Part of a small language model's weights.
Training: a variant of Adam for these matrices, 819M tokens, 6251 steps.
MLP neurons of a small language model. Each row is named by its layer, matrix (down: output weights) and neuron, and shows model dimensions 128-255. Each number is 128 + 32 x the weight over its row's rms, rounded and kept within 0 to 255. Numbers have three digits each. A neuron's up and down rows have the sign that makes its largest values positive.
A block is one neuron, or neurons of one layer that tend to fire together. Before each block is what it responds to, as a language model described it from the Wikipedia text at the highest values.

Section-start tokens in infoboxes. First word-piece of a heading or line after a blank line in structured infobox and table text, such as S(enior career), S(ervices), A(rea), and table numbers.
L5.down41:161156122154107082108170129094150110080160122094147107138093127140159094135105108122134119142110101140154135127140137186119155126091154112094197159218118128086134087076110103127135143061144110190175101164124158176099087155129102159118121145138111093213117165085129087142127108108146147178124158082105109081142135097184114119112120156181146113075141108095160127153077119150129117091095
L5.down322:145109175125134111102110120153127131138165193029121136105149115118134198163136110120111172180162105147117183194108121158062154133123101107139124112133208119102075196145171118116076140098108118103135099188122091120115151106124142130159109094154079113167150117150136183128112184093145121113130144096104124141167134137158077099132175103120132107098125171098130178121071122185156145108114
L5.down348:116150136151142083096147130179180112120170163188129109131144131181170182129102134161136142119123158098138098156085165145083071110081156143131096084137119135169169025169147163174173120116131151146086148173161102181128172184120106144105101109158112087118101099117132155151172075125090084123096059099148150118156139114093203080155080151124107109122118168090074164121136102085078152125113
L5.down388:173095140161104097088138171066130100126108104143165108130111125176123091064100132138098118124103172103132147165091150124212080116148134132145131090167143138116056149067136109148142143106087079137107110170101070106088055093103075115198069118162086146175144181093166136126169184133159155137152156131148137084104085130096124059136095146135135159102125120124144169150126181177140086127151

Mid-word "os" fragments. Word-internal pieces, mostly "os" after a prefix, as in comp-os-ition, th-os-e, d-os-e, l-os-er; also table pipe separators.
L6.down155:159160088203115157097150128084138133117102136192122127107133135136148109118117098099141151152153188141180149076115190115070122158167089142119137065107167132118110120107151077151136199127136135107154148064133124129117085117125129124092108181090174174161068117106138133067136178116099108171169154115140122165106122146146114108218109158138122130128170084055098110116109104131131104148108
L6.down164:163140136130128112100123103102111121154151124171141080092069099142109149181095114129093157151075159110112129140094207109087111152101149153038133122137101109074110172146108108202128166159155121081214136072098165123161079107112103172155191193160108130198089122154116093179146117068168093123111149142113157130091108132127148068114144170122070168101128169156126067167111080154125088143106
L6.down178:072142094144092089097139194150097124115118155142080100093128097148164120197117156169120075187164145132150178112105148137232120119149109116114111135127113100160126112126118171145147129133150108088108065079127102127105129109041123161105117126131130177224100144090113116160095113094180103137145122090085089099081149109138109136074141109160157133119155118160101122148090095143137149134119
L6.down223:128085147166144081130136102209103128157130146126205116129120156110142143117110147179165126158081142107100163136067070142123158037119121148163064135176139092114166114156093108109140185132121159159109150086105085109129184128121109139156166135134156154115108145102083174168131183164113155104130137133065157095103119225071092088150122159133128181159109213168110151107132064145079127140153
L6.down276:150186092152128120058148112120136110165107145109075102121083131158172157162148148151059130143096138167106132132083135148115125123049122135043053100102089167105152130158091135140146111117120158072139081157120120103102136153148168129113089140126089116102092131137141103110103172103166178110117117171135096116148155150067140083141173191097095159081128174187081132127169058164203138122109
L6.down281:076150141103144179175092091129190186164128119108100105075093178132168122138116058152163093091112178126115072155139150077101088124157133132144103123100133082137158086142112130132146114141083161086160115158089133126131124133141108145097111156135097143139117138103147013162125105155065144158111085150162202101116121157096105086162132065176120149155134092117085134171096143148142118121084
L6.down366:219167107144152131077061149166111113123132109071173164133117074189187192116142118067127140085147122149103098137144121125111110118141158111076125176144060093140143166094129109148107144161127154099132162134133115141189101208154050149123159144122123140148142129160141195103101165124122152163117123145103142132170092160066087125130151174061148060179145123151078161081077150135133150115156
L6.down449:172191110157144122156162092056152115151080083100162109164118128171147133132126082159087089137144171119142175152147146092082114120109149157124084107135102157076188127067107175090107147162146110100141118173114126154137112187108139147145103170137234103096130128092104092095123109118151153180104147087105085118108119087125089136163143128098165096087131159073177145105093169132140069102164

Number words and table cells. Fires inside spelled-out small numbers (two, three, four, often split as T-wo, th-ree, f-our) and in table numeric cells or headers (Pts, Total, 5.7).
L5.down227:164111121114108182143113149131132167120127104123098133112076132137148146145106093186112140054137123112132096118111154072151175166089147131095144098093099098145126116146131135175180149172179118162142114127159157121119110130173122134120088126153108127137154110123134165105132151100085048120127160159150101167155110148107122145089190108096174134164124207106115097169158168123118167126120
L5.down436:189172129171145142113109106072102130109144130159169124184141158115099166139181159112071151080131078168150098123122197082104113130139155127119171109202142126096133140144143132126128148192228123148110100130096098203120125141139144129105129090070094154139114081111140155126140173095078093160089110191144142093140117197147139129149119134125125119160132151106092153116055122107197140146137
L5.down535:090172115131122128141119101149084082137125191101137125140137134160100156167117074139129166173110093145120126115104120095148095136114081094070111117156126109123130184123100116073128130072128142092106133190151170142121152185127174078153182139134140150159127139104099059140127135104143117114143100117083146084165102161162119169078158045081159122129120095143093132119076184057135141138118
L5.down691:189150114156107105161125113129148173122122199148169112126140128186200156166119169166129111097122107102124122171152156106144134114106167117040113098128124118181096145152111143097132091121106114125150106199095079123163148122165135140108115150159117071120174095137102112102132107077125140144129193147130125133122137175179116096109101121133087114101092121108123083122163130070144102110128

Mid-word syllable completions. Later pieces of words split into fragments, often -ong/-an/-in endings in romanized East Asian names and places (Hong K-ong, Shand-ong, Jap-an), plus N-ational and C-ong-ress.
L5.down373:117075106133142111080142137067175110116120097133168169177084085101130051179132114137104120121179177099099095109132126088109187144137156117163140086124155108112157207111149178167146165093134132028152024169126134155138158139110124087139105149140119102130139209135093133079151138104076110141080135146099140091179125144102083136181164114106107186102140084124162191090136146179087113097163
L5.down465:135127149152129084100161152148084125110061145109173191131167107138122153159142162150109136141120192137139103139128098078108143141123134152184168068140175109091155128140134080135120100136114121147114097145055108180134156103127107099171135132150126194160092140144129126123132106121154080150132123180079158134133111140111152110128127195113218167102120174120135062105158154148121125161170
L5.down510:160140103092101106088147124102170113130128076084205145072146069131139074139162142209144180163068106076128107116180130099178134122084135107083093136180122115145126107181097072142148143114177127113078100144081133121162117130106122147142110172149136156123132163116132130129116102118140057173163102140145103165020146136164140173146099148137137120148130215116109083118127060065197077148134
L5.down521:085086206152113123088192132142120114133166103138162126135129159113139149152135169097107160129142080109151123127078143095130178145116149077179145106150113107127129098209132130144185116194113146121130135080088084150106170156095155117122147165132167112123105075174102106181104180110170175103113138147132151158072088159144168091100165131168112115085119124105119095150176093077140144111132

Mid-word subword fragments. Short vowel-led pieces inside words split into several tokens, often names and places, such as Bas-eb-all, Vesuv-i-us, Belg-i-um, L-im-ited.
L13.down7:145119113048112138145167138183153087140163104141094175123139122132102108097192161176128096138128171146104102155145175150185121089133097072114179115065146177125135064103148069143112149158127176151062109109104162086132182117073146188125081177114149188131114190082143098108173082124138101105167067169172164136141095127100077102153126092121143157203069091168122145118119093118154094141115
L13.down190:131167147092146157141082126118110065168140092126120126132109181106099154117086085191118123133142102148129148137214101129162117119149106161050089137100141129074169129134102153159137116125087109071078099161102128111168151136012100180122091161131124104128128094116155159086189198109144130162071108116068103155109160100153161119079111168152175152111129220126141127103141171116173176131096

Mid-name subword fragments. Short vowel-like word pieces inside or ending foreign proper names, often in tables or lists, such as Yoshimur-a, Zolf-ag-harnasab, Ankar-a.
L6.down20:123151121144106140120118067078112114126092148097134104185187115148149152091116090147149138092160154116103081157182163085050167130123101135127036150105142121105144145105124124130095149172174158123124131119091131125073060111123128167101114145105124093106125150129115144109102148127141087126091139125109158124083115065135125059199120115107155114108114147126208209118105175142117074170165
L6.down33:123203167083125156057116105155141113110123080151134157099180127107149124108088056096196107143132157106116102138132073178205155146059108109162066118137136155120055132094135114129152115110125100114093152093075154083066158130146115178115125121093178116125082115052137147128135183096084125178128191133117101175109186147102149177105138206121140168142138115111132129132175112126162150132050
L6.down52:130126146096124084105077138102123153140135173148183094117121164178139137158091097130085161128117182174168152151132083080147064116129096108079084142122126132087121138114127107160159148155153137042117139164104141089098132109105141138152147094096152101072173115133115125102167132122124120111167156132079092112111150063091161137166155183170144138098092190080194116092147128123167141172142
L6.down225:156141113162130098121135217115131130130095040117099136067113106148158144120094175201112118111143101108102074101149079056138137160126124160165178150126144131119150103087129147123153129089183093124130099089128162153161191188074113138126136095120158138094123143125114118171150137127164117168195132137058151161096144126101108062145135205201126162118117125149135110100105143126135076137099
L6.down334:153182153167123153076127090137090079128201123091123160170139114089153125101162126136138124073102104131090103164119123110146170076123096167086170149108123138165100102150082118099094123124114172145091134088108134171153176126214148128141119081115141230102058140171089151156120136102105112115145085123071146101130119144111119132211121142136148155149098125142139124144147164090160169124113
L6.down654:112175102118195165189168140082122081128122116066111064124140121207136099105140175106156081177150154084149082062154138152070122156143059150123114117156117102135135162092147090092112132087124078153103073146134159141132168113122151152093091160088186132131125158081106095203139143079113180115184122152100085125104094089139160141097077121140117130069189109121124111154074117183060098193113
L6.down691:157088066114124093144136125137139132119113080195151097151134115175139131095140049176114171162187208167121176099120144165142135068141104120083155076152144118171117070150146138170081118166123192145096140116102139127105158134173141113123107101167112126142102056175134089133148157099131137177112177115146141144109081077087123121134121124090137116161134137078161106184141086122075069118099
L6.down697:199160081139110179085142117133138114207086118105189117135121139178126130101201136100167165114067105125126118078169126151146117177116153126126124118109188139106111109128106138135125142182170167091072153084112119099119121071100171144068113119109192136114107141126127057160107054137133163151111117105173156131151102114170198151145140152145151123171109096094127167095053092178155170104108

Mid-word name fragments. Short inner word pieces right after a capital-letter opening, mostly in proper names in sports and credits lists, such as W-ig-an, Cle-m-son, W-il-son.
L6.down96:122087158114094102120169084119151169128108128086140207185143154104102157119123096111133205138119140095127113094109157095094157065140086136132102076161154058082112115109136077167146155139142167075140103147102083134113147191131090107115105174113138163130102101139169170075103107114128142105092130148151174183114136104169086183142144041107085106187143121152165122131127064125105074143151
L6.down257:098115125163117155092124134082183113166132131085166080170089151128115180100160113121167174146165127148141171121151130131096112138146095097107130105070102148164147141197118105122101122093151165135148102088083140153130133117123167150073067101062134112150118122134105217141158139081137104182140125126134138136080143145132088155039161197151114128150132150165146097119153146146107087062147
L6.down421:145130129113109129175158120153136118072158146097147137076182149106115152067093072116188166093117084079106129105159129163127156123193130158102088138160148070125111134129105078089058096102102151153120143141152111051098109091177135118133063173186133147126114119155146163128128164113128104138101106170157156134165135187158122137128123188121114126107090138109124215106101106176089104084126
L6.down443:120105145167128092041082108155165125120126079193115151113168165128129230098158105153120149100121080186142138131123140141114134112150173099104140100072137138121159147118090155135133164063109141097143102067103129098148058182120173128160138156093084179152135154108091112120154134163132065126203093125203093090129123126117102124136072145111105170185144112119105117116135157101096178126196
L6.down448:088136155165101164197196075128125074178148099132124129174213142147064132114120099156134160087149162119128191123103137117166073125159114101102117120127147126090135156101193109102150120124177119099164122068108138118170136137063140141073122066107180110104113128103105105116140092134104157161171115158128147157123133146109106132160164159133138163079122120088116164133083109193122124091075
L6.down486:163086174153131142119183091066167121139158212062131110103113101089165170191190099130198108168091112137135123082069180187179120120139077117058177107111167159115138135087113144093058108083100120135156082123144146083119127149082149162158113158101172110059155119123138156141141134121085098182159105108133141169115139111117143105090145111095158177144095127113144112135167174124135091116094
L6.down538:167120181168131119087127134113163160103146129126132115161147169095144128097136135142189121113101113126159120141088140127121124131160142151066109104101134165111102127172138063112117077160139206150106163168155134086088081103126115099119107126149141174134071112172144130148093178089154193174131158109176137125153165103102124107159130193133087178120093087099127181105143100165063070105147
L6.down702:156077127099143210124171121146136119129109068130129082133149140115130134112123142138135138090172099127120102113147120186099123136104101078077169113091160136112096120174136118146154101147099111116184154105109114153147066128091093122096075190126083073163105131136131097167101130148164075113112196151129165121152150140164106114077180145179097146183139117199104152093125123108156100135165

Mid-word fragments. Short subword pieces inside an unfinished word split into several tokens, such as the "re" in ret-re-at, "ir" in outsk-ir-ts, "e" in st-e-als.
L13.down193:134135117107151063115090163130109106101088153162118209060126151170114145120147155163123112145110111144162161139113123135104127134136128100154150122135140170115114134120130081103176155056178235119131114159125109124141107121165099081133122141150065109134149111115181176138097100130116122196145187162150109144121085151129107127110102108149109089138094142104099165120093081098173126064134
L13.down344:111155122183104172060113114143132123068111122084098156096121154184093112143111142150193149091130172161158156095145105174090146172140085075105121160070128182135080134083122144195160105044151173133148072143182070130069132158175149149172165129129100111163102073125143128152111142109132147138095194168112130155126107207130131179123140083104117137122174137107066145186152070116097095141113

Mid-word "os" fragment. Word-internal subword pieces, chiefly "os" after a consonant as in Los, losing, glossy, imposed; also other mid-name fragments such as -tern, -n.
L5.down95:189177162141102150122124123124137149142118142083109108124152117160100070102137096142166173167130116124105097103137099102148110193157136164240096118125133137191113147100094122172151131069115107168127088140098100093079107091148122178153130154137147143173090134177179081126111154130158117123058153162106155109068122153157106146184157174141132075161113167217099124175088089155170100120105
L5.down163:170106108102091128119148105126087057141161144093131119060078108144120133162185103144122134181152148184121096168151088145131103108119100100161145109166121132142101125087160197173120148112092143174101133136129155115124102170146190133125111126196128112115175081136148146159137147120144072155123129109133099075108147163142110163069168087106178154116112109144120088156118101092212110128113
L5.down339:138125073123089153118134103195135134138122137046108122184177097070119152116095106166147156151104134101105118159105117129131077134054106160101080127145154172133111088138194144115187255123142119140085093168181134106141112153119194184144099120167128069139154116090084111155134162167126106186132155161140079143111139195172111124093141139164112111123112211168137112159152135175106059111144
L5.down370:080195177122125144174124062080129130135143069179073103072134141081086165139108117151113136085147114132107124103146126164096131127178150186142093105102095131106116115090106113116115130134135144152120136159071089164095145142109098076130160127176086160159154121151124130151165135057155173101136070128114152126135111095107126052128108135163051190154120139155090177168096235133068111127109

Mid-word subword fragments. Interior word pieces of rare or foreign words, mostly names, split into several tokens, such as Kesavank-ut-ty, Slov-ak-ia, Arch-it-ecture, Spec-ies.
L6.down70:117164127169127127106159198106144189091130138148109127140094119119108084084144075154141142174083182158117097121171104127121104080108129188107117157191120156076124102126163134105128160145151150072150112114089122105110114124173140100114142130148178128137150114109163049131089125100120158168116116177164104177100126120150071078134028173181110120162129116074146200061131118165147146114090
L6.down123:142077136133166113044153141121085132096174123168132099143089136095180119106101077134150085115100106167099092144127072111111120134111075179136132097114170126102177103172128119103114079173158139084131106142062089058121160115086133130118161138124121105162172134138107186109120123138084149106184191180162170086120131157093124116128143170143125098103124173160144151148115106167152151112153
L6.down177:131184192080133091119204151150174145124130129153141083116150142172121105149098115156154137138118120100152084078074144137090137180113102149117150109037179061160130127164050123153148122116111164148114101148146065151098180133178122123103122169096116160188072076164105039208127145136081129124097145127181143160088157113084151089163163105080123143128110123128137136163150164145082073124093
L6.down264:115112116141121149106139123158098153157161208168137119116105118139121112118131139145097075132109092131124090160143144064127109094112150104132124124122186145119058136125083150032102134197142101098116121143119148074090154159094142112120164149086100163153142142117177112123121139094102191164136130140097142092178112141107214136104122193136105087196133141189175120148117186161131100123100
L6.down480:066135167134140174071073099167122117111146133109128165167160134036089100140166071097072107091102147165102136118148093145206129158144163145142060114124080099097063116100149138103102114134056145126164125090174174167135130115135114078100082152124155180115050128087127179124123163170157144147145109126152103159075139087123157186127120156197170163070155093228144132144169152139135115107133
L6.down503:173135148159147070106089156095103172098143161214064095190170146151106104125114094152110107102134078102096169113102075137086091141081120158098162149150079129124075186129109180119189141135089131096113176177114178113088148103094203171126135111154123125111082145174122165159147190141101134147123106114092096061148171125128076098121127104104109144205126141077151085136140153165146172136095
L6.down555:164158119122121088158152108131160106162113172108084086195095129119175155162174090134137090112106104138163144164089142182118082110093040143094125119103188093127117184129182151109112143139155127119102140109121104098073098163167126129125134096100108111163143120136155159135099157143094068171126091086150081131143117093148073149153137171100164115174123193186125133179060129145099154126134
L6.down662:190181102132164151126135154121077118090119151100115162193099139136124119086141131160140077130136096106109135116144086150102076117154117143055132104147135116159105123152130075168097118188136131081148100128066091075134107130128138146137095111080153083118126180196135104081127146126127131182078162120166182130134074123133151123163157143111154115108158123115181138115117090152033180159146

Split word-initial fragments. Single-letter opening pieces of split words, mostly d or D, especially in film credits and tables, as in d-irector, D-irected by, Pro-ducer.
L13.down362:095162104123121030035161174109167147151126159125128178132079132190075097102112176153140185089144136127110156139130160125081165121111098130096136094118077122139136138134126122097082111215184127152096130121137064120154160172137115134077141144118180094159101163152037171129131123108122084118165144130143085166187105127111159123145199093137086126133140124131103129098129177113145167177104
L13.down471:156125139106084125136197123183132112105204113138112172139164160157156159132102091155126123211096110135117105124134127124090078132153170097104184166121181155122143152088069178179134167141151118159111092142111140153074127106135121122157157162148140106120130159068094155131167134125149061186164130144171131132185140114126141105146158093133100074146148158045147125172111108155082124088119

Table cells, music and sports. Pipes, chart names and word pieces inside wiki-style tables of music charts and discographies, such as UK, Top 100, "| 8 |"; also word-initial "Re" in Released, Receiving, Regent.
L5.down55:110135176134092147164132104059115131143146181100074121221121138177160171154040113102146086134128106125132115108159107129177122147134127102088206129100140152105102113069143159134113125128104136142141159103131111114099098147112118102170165128194145170148126125139097101122038145155160108214171144136104077154055172148181084127084144134055151120218084077060121096141110104123083121086167
L5.down349:163188140085141134109136131118094080149154130124074105122153095144167137104085146112165124116146182117097142101160179081134082157193140142088156120111118171113097108132149113184131071161160121102115081106098180089077142121086186159148161106135169140093077152133143134127135163124100091137164136114128131093074141125136101133145070169024120148068145156120195129168117129140139116137160
L5.down472:138135121192097153108134125104115165079116082146130125088155109062235128109127181105151154081162101119124143145185115152105111106093148097127144145107128092104112188140129151119149167074108113121166078110121080103160086154091099119108151074186135121154135067130139123079114135151190102154115131096097127129145110107170107134176122104169101127176134108095147123091170073128122150056104
L5.down551:128110168099124184169140165172141140132190087113121190094127102059148078147132059128128131168097055154104087140115092131080135093126096151139115107212091166158104116139089152145134159148091167163134190107118070170126123100183088127142134136145102143191182078120133165110046140133082142039108114150109121112168084189071096139178139189094073145112117103137124159135121142081086117129201

Table numbers after decimals. Digits right after a decimal point in table cells and coordinates (e.g. 20.8, 70.67, 864.49), plus unit letters like m and markdown |---| separator cells.
L5.down1:110173100192127043171103112130192180155152117110159173102159091145171107127109117155123165107125083129130068119134120133189094130149140192140141108150032105110143134178121149099092114105107165127131089108167144044094149121109112141139098122125082179124130169133172160110186114123042061181085088132141153163095131075094183143158132094119063162171163114109050109089092138133128080116133
L5.down21:112119169191121069165029129155113132108081119101124153116165117144171153129099119126165110128139192091088133082167190137117098109176093118107130132159063137157148082123082158141104123117145147150083091088162110105105102180134079183110130154176186160088101180142132096114175089171170129155075142129123104134141157158128116098221062143118092132136107132110070126128126114108137124090146
L5.down81:082123131213146068116132122099153111110123129108086119140153116117150160147102140117132142149147130185119160137204062159077088130175141133158122090081106168185127102092168150133155076148116142144163107116070096114112072167075133145134115160171070135088097147123106218151147111145077079143095120112065081161098112163117212127120126110128045157142176129105177116168107138050138087142116
L5.down198:102123155084165105091125132189108106156126105131106129150120077109130156176153133083151104123140125088104107187139105145123120149119155123136083142102158130196167077193125153080127093100143162138125107129153083116121117130144170154097136156105091120131165134101124123109094153159062049161131106075123148168151134102089108176062137125162105112088155107147160110132148099124118121133146

Latin taxonomic name pieces. Endings and abbreviation periods in Latin species names from taxonomy lists (capitat-a, -us, A. hookeri), plus scattered mid-word fragments like in-d-icate.
L13.down133:096175141115181087097109157096103129129160123065167134115178155108117109088079154145182093100155106109119157118114077134070161133116038167108107122095131129123146121140125155073105118155069078112117123150190148130127104091075056118121112108124106126140167103158136157118128158130130086131143142095130146148107094121087135140140173156147094157115166086169161124165094185122107106139129
L13.down468:091069123097127128121143142085095132094162180179138096086100135139113095155187140106157128116143141136163090159099146177148110124124151105152169093151141141138135110175141194181129155180160194190122112122112121075087147110087107161145108154121118133175176134134130097098080077103090139103085082065163106177189145113142081130169145172159149102056219108138122088138109112157128152189134

Mid-word "ail" piece. The word piece "ail" inside words such as daily, failure, Railway and Details, plus weaker hits on numbers, years and hyphens in tables and infoboxes.
L6.down26:140182150129128073133162099129102086102131156179140128183138161156097075161152153099163064134126027144139124198145126165136104114146137044084173132172148149110125124158078122078143122123148115118133199127122100119113153069134204133149153209130143172132138164103164163147127151068099161113096147109103157116087143124149093160120094113110166122156137092160074060160125109078120133101111
L6.down68:135137115129127185172124158143101168109178173113149132121126159141137045113122075141102112115149114152108110136079096103093138102141142113095150105105174171143161129193116162148096175192135122086117092128070066113148143088123139171117103152052158165174111145135155125105110061125092083112086172169121086053121139129124147170112069189128124158231129171129170144128109121117114075167148
L6.down92:062150113095137168178160117173133100139103089087190082125124149117079118131100120099146110050100062144109132092147120137161122107108096153126089092039087151168097163116061100111103098082141145147190162166180149075092147076141136127159072154130155109180119162141160140146098160172151156175133147145174153110176110175154169143101143118190144102086121123097136129131139066120127134075156
L6.down299:146141129179126076169148099101100044140186157127095167111171155151095158171179124132081106100066127148120100146134163168110159124184071119164116135166142140107073119117154047136106109109118127163086115118118198086118107104148095087099102163155140186187109145151157104138160100147161128198142114119094171088106152147161137132127106154141169158127136108142142131212152110075116117129114
L6.down358:131099174174132127162133114078155132038201167089111125122119155110147134168127176162140174114118156161106125130098116115079096149126194112131201135125215149135145157098100135114119157179124119103146146174159038047183117074125149159149169111093115066154128107138110098153126081110144113112159164108146166105072097186181132157088085093140165174155123134177118176131170121098134119104146
L6.down554:157124151151125134113099113054097149088153210181158203163142126104132153086167139182125087150149118140166128148111139145060082130145160099106215126163077119139072110127110127154118140124165116080066145112142111164205135088140111126107118160100150168130162161189109140130135144117095120115117194128093055111142121113117163135163109192147142140164130167098152098113133142098147109125178
L6.down599:134130199132147185142126098137078115152150197128147191131084053136164153098119136070169118154128092122111103138119123109124119149112141129117141065209092128141096122115111146074179089133081139178076136036096113165122153096102116134070124110154133154076210185122128153142176110133140121162166123109139112140209127133109109098168097158140093160094116096167087169158122175158120135112109
L6.down610:183192099165131155102098100044145139094068110165127110155145113123188063136206091118167142181084150165157087163116090104112138085046106142112142092109086109143151088090149121199136131078168100118082132135127107147155135130158092126079124126104209125103137196115132102125144127115157130146121137143156079137149112159143168200113136154023156135124104127139160114092104153140136155122154

Markdown table separators. Mainly the repeated |---|---| separator row under Wikipedia table headers; weaker on mid-word fragments (Cal-if-ornia, col-le-ction) and on was after names.
L6.down205:147175089135081057149154129187155119147130087098105182121077086146121101077133063118116160152154159143116152179129133095165127111124190173126147124143076126112109159152135127107110185126122161137063086146178149117107179093124161061101051123134166112162153156153163143147131173160129131128180152120118053189079144101103100102201104135121163109117106109074117155106157139087153115154124
L6.down242:185167098139123104189071089124161106089144110147150083149074153137121098113124138178090139083180069126104144084145152088191125079165136050109087105083092135050112144086087138121135157154104182133150104145099156161131082112148120162142168109132170102119158050125119087147176164126148120127128172136086094108132171146099088116169096143168110125128057161111156145076093142093135211212113
L6.down283:133089077104140129110166160072129125097124112095194078026158127129078094095161126138116167167207105150108112103121122167158148209088144121103207105162134090176099104069091128179073115110123091164169167216129144160096136149151113099091137135134109165157134116152095125171118136062139167130136150126095144158113128075068106130159126110174149176139117180114163117162136133168103105103111
L6.down286:161118120169199138149107119036154098108160151106127111168085138122124131110154096141089118171112133097189138119168193109123089125159145142142146124131144131113132116121126144109163164164147060111143098113143098107186142146115070167139097095148175121142171146132144121086085096074049133168109178079114101197134091148107159110193069139152139107105181170096157128130148108193093122149121
L6.down352:124167139101143143090109113134126127125136139142127198129148126218120160167168102093138057171058117106136151125154143125106130117140155107091124193194132155137050160117126125147122195115129127148099116114132134139126177137130191140121128080141194159142139182145099101182124123099140192056095112091194110161135123072107148086143053166120121127163128108100226182129138146147141132141173
L6.down496:139141112178155161095109100068128172185127108116122105155130108116130151121095106081184131095127177120138107135105144176124110144068085137101185100108123167091183200141136141136130180105105130148144120116119099164152091079167125147100092134131175145195097070128172197130111130175109078108101153142150110099137141116129136086145148172139091110146148088111128152147129156171126084113159
L6.down508:165126139126086117118138099100192169130137066089153097188085082165124082132150053175150132197125091120182111149098121074131083139111106159097143052135139097139050133163122115125108183127147112144108074132098146123075111101144139143123122143133151118169113148170120174100119149093120115175099131119095144178093155099111127126105167163088148136103107194165082162138131183150112136099127
L6.down619:156154105143138176113132115130161129095107110139066140153126131110186105161152196139088110110121131119143153130055129156094073074118094090092135073119144140116177132164188163064077172162144083172126091088141120144142054051071154146163162169154101099168122127147163122117201121178135123101110175137079118081122156134112110185118138138167122167111110085091097115112137110103127123131090

Music chart table endings. Closing parentheses and last word pieces of names in music chart and discography tables, such as France (SNEP), Billboard, Records.
L6.down86:120121095110107164130157113144124142119097147109092141105086104092140147165135159128105140134201138045144140123147142140145131214099137078110118118082145114145158100098122158159140180150153135113104086120062147119111174118107125160134119169132063111040089165172132167146134177094162132141119118141114129054099126089172112118151154129112133135027123116165097113161187188182077096165108
L6.down396:108159101180117181097109127110103157148092133070164167143078143095185126118184084098130139150119097143101108100139141098124116132122192170174145121174118105117144144072143119207109114104183114086137126151117174110150148124168153131084111145140115079180124116084125143126150109109141124134144140113172120159061136123127150044115063107137152086121102123102108078164153187117153037119145
L6.down472:169176178143133103128146111140198133134141161179172084146177123107096120099144140177132084144124200062190114117112131129171106194123151099075111169096106125121127153175080096112159134085130095084121136128163172043110169139105130083134102189098139116106164170053064151166139096125146134154185123093127085104139133101134153144100104161147132127106124127102194145087118139145083170109074
L6.down557:120177101077113160067129086089138051170174131107114078082170081136145153141109206097133125118185119119136108122117193138116107160139131123163142137116076090123145121123102102138143164075157122166102126083175162149083185158075117176125147071125094146131150141106172213153149126145162174151083131136158146100138112151095167134080097081149181156128119127118133084126128128107134166085139
L6.down561:154062151172083159120198147132084140118122124054119131092138157144151184141151181101111088163155187197138152159141140115095089122109137121123126158180148173150176070110137149149153141108085172084148124092200126089136136116105098102093063148149151161164159188069123143143210144136144152125154140091084105093115143118156088109192078144104116097206155127145147089106145119152109126111118
L6.down567:132133176132150107125139169058154134141103134102058189138123116125136118166122119146123089194094100175122151138166128097104046078073163138146130129113156092149106110089111118152113134132169101141192148123124157108136155135114183133101143153136159087188196108100140130158133099201129066145098136171128100184108136122137114207139164109126154146188130057103145081118087110134088105147128
L6.down631:111150106145119113110135163073093149124040132145158067130123129167103144123131109158123084144192184156153140154174123095076077127107095150132138150127094144141164188143096170156099140150095175123140129100140088124123118104117140197130119180127140123099182169089129112135136150106145090120104178084071121063075087064110116120159152099026083116090099176114184196130100131201108147162097
L6.down641:108133177095117174175099093202169141130151110099130117152100162160176170106035150156194137084100131123152134125098118096118114124133120059149125140136114112081099126173160118088137120127111109137175183118129125104129099147039115110160223101090076168123139155129189136134145133165114127090109091070120150089206128118160106152152133153199164089180130075127101100137062076076134123135112